Weights of a small transformer language model: biases, 494M tokens.
MLP neurons of a small language model. Each row is named by its layer, matrix (up: input weights) and neuron, and shows model dimensions 112-303. Each number is 128 + 24 x the weight over its row's rms, rounded and kept within 0 to 255. Numbers have three digits each.
After each neuron's rows, "fires in" lists the words (lower case) most often at its 100 highest values on Wikipedia text that the model never trained on.

L2.up851:106128145127128146144135102110092143107158152119118127146113141155054156146118091134134109111164139171122158108146088103145088125096112134154128183113151114129143116102115117104165162123152107103140084106154154163107125127118090128138121102121160127151141135112111084068129111141137107133131083160114164159131134151133158128121172118199117083074127101120146146123080139111093116161141128161078149117152144142140134123156156114146091092146179100119152156108132103154140137093130083137146078101133118122170099101125113166123119106089148137140140120119165136124116118144123151121
fires in: "in", "of", "is", "largest", "on"

L4.up248:146122101125148145140111139104115125096117164096107134159113091137108154108132092104117156116124104132107136131125111140111126087146142127154160103120144147150129116130137110124150137145140100136106162116133084124145079153101160137090134149111152124143145129106124137139120098120149163123107108116156190106119140163121119149158135088128134099111132096090127102096125117125117135201144143154112144080141133101160125136143122125098106106146142133099148110143153179114161172115090112158147108105128129145117149136116147133154092172139188071102188105114154122136096135137141113150
fires in: "that", "the", "he", "all", "it"

L2.up656:119173151115101109132106138099116162141119097120110085101182103128151118106099107118082122112119154145140146129134156106105103130155113162141123101143179117085129167118155099126131133140143129134145139103097066160104163159120137122113130152082107141129123114153139116144150116131110132128112098149138138140111108116126102123135138124091124165098211111121117166142112114142090147142153122108103118145135143150120172137135149131139132153125152103089157130110143137139101153134169156119118115106105149121125157151110145150089118128160137208104109098126152065094149137126118104150
fires in: "for", "to", "on"

L2.up871:108133121139152119118135160169083154065146116136111109113140171120096147168129052143097112128106158145115167126119098096164101104148131119165158149143102109139115133165131178103093139152130167150134143100104105130138157144143147110112154125095133094151149137123124118097118150121134129140191139162096122145141138107142138147116082103157105136117132136138153118148121096133103127125174094170140106097142097130063112091149094122169140102126130190128122131114136156158144123143154107170141100089089115090163113115154110182133144126171114114099119068146127116115158159120136097120
fires in: "of", "included", "to", "be", "featured"

L2.up315:111125151159137151083168127101111120143172116102123159138135124154109134141142187141142114124101151142148129166128141103088119112146092092116125159124140151126117114132132078134142150149100117157080163102135151149152156130123057099129119113119118124148120144132156064119119111118152144158136144119145152111141159141133112084148101135128134103143163136162133109105129115154102122161150144124120138107120142121121098124186150109118171117170117135116087111143132157126131103090154115080124142129145146124134111102124140192161127154162139146144124098128138110084124067143123146153
fires in: "a", "of", "to", "one", "is"

L2.up337:090137112155115138111153124129125132110147110104135128098136138158138149141118105080155172124118145142118146127118149102077108131126091157139124119088166169142110099107099142097159165121131117106145146186073077134117104162111101132104098135136108141182147147128156147100098124086144100131189138195157111122114098149113120171128130095121131113116095086092165145165134118144103126138133109096155162143112145162110106159157144154123115144108132104135142107103128072129103121108137080202132106122144127137162113135137133130113160133181114146150124147132141160132117077121134122157
fires in: "in", "which", "by", "sq", "on"

L4.up468:102131105150127106183125115150129122131126119142154110135147169136148144116139133138157110127121102142206164140143130111157134140130090124085117109121141134109172131127150090170127130103151128146117150123134132103139122104113091091119168139134123094156132128134100092110106133145144180123082129139125159125146157086113112141162087094081153159096135101084152125146171131137113164132109100178126109159141148139115143111132121081109157166122136132099152087129103089077119121119094104154145121143147141092131110140151148102145158095104144088151093111108108139125166160175121134135
fires in: "of", "the", "from", "by", "to"

L2.up961:158101095121095111108161121164149170112112135123124098088145140137133142111109161103118130181138148138137162087127129060152132172118127136134166127126105153143091134086153112130119135111111136115151127133079157112144158141117096141159117122108153096145108071149107145130111178135149126150122140125108132141117110136147159153138095089141100120125130129082131096147110097154093145128149136136083163086140117116128112078199123172105103139137123155133119121145126128153175137122126136112136179129110125129152131141139095120098103158114113122139112139189091116138117134181090099155
fires in: "of", "that", "on", "promote", "improve"

L5.up83:115112113136130103124134101131132106130138131093127093103113135157128133141173190124174118153134119167132142130091109164140105124139124133123155103181129119103129118100111108128126160122113108166132142126109118126134134091131128180081163151116143160144148117129094170101134110120111130118096091112087086206118111226105132121144129102106113122128141092114178134151096115072135168136145134125123118140080163121142129117165130135106150135089103078135129143135131149153141098128170123079094124137120166134152122132107107168119116135090102157141113139115081145106115138113145133120
fires in: "in", "on", "the"

L2.up409:104117122142092151122123163147143126114153091127165132139125161105119110166147097120146137121158164179156154121117108117117113143141130098141158125134188128114097153120170125138136142107131100130155128097093100155145139147138129106140145182143137111126136123164149150131067145139170163128117156143131168146143149121108121129143108076130093121104126129075149103116155156169112112122145104148144091132110119162148148179096162120125120146147147112098156140115108103152177164115124124110122106088125123117102143101136139139120104110182156124104133123132106092131107168118124105145
fires in: "from", "for", "to", "like"

L2.up465:140105153162145150140132142171120149112140072122139167118123118089177108114118120135134109119169112164130156135076120101151095136124153152111125154170127153097096140161099137099138087146109119139103144089111139151120168141143087101103121106155121111174125123109122114128149096146139116128152116117157109145148117175078129139123090072087119162142160134087161094170124105135130136115137146129110158170096154115130105112132144165147135144169146164157139143112110160088162078099146104108094132070099099118131084098102085112131109164173131132126134130125077109108137116145121129144
fires in: "of", "the"

L6.up237:147163161122111104119133116132111108140157122152116149139149122090124163139118137109095070115126155107112129119117133139138115128123143087129108165159131170096090158096104104145120145074151131123163125159120092122128130121134144142149147156143113115145112129164172150152148135142144126121151137168152092151138104147151143147099080120080144139162152116139099135148147144127094086116112109155088108159100143105146143101121109113084132097156128184153119159144133146148137105093124138137123152097082141144116106108118121189119148152145155105072113094110149094111074115142123164143
fires in: "years", "during", "and", "of", "a"

L4.up1041:142149091122158118090161130139128158123133120150125109123075130113080113154066136126121105137111158179120157128105149133110090116126136100157126143098116110099130145089128131156156126116108139105164170139069112123130136116127096121122135156138112187130121132177113142153091101120143125076130137169122155136109136129150143201145123128094153134117134141116098160142143156147113121142169114125152092131105104105134114114123118119127122116089142117097099141128126155157148155109133111121124098098124113134121135141154090152123130120128152156134113125112135157118139160131149148124
fires in: "in", "to", "on", "for", "with", "during"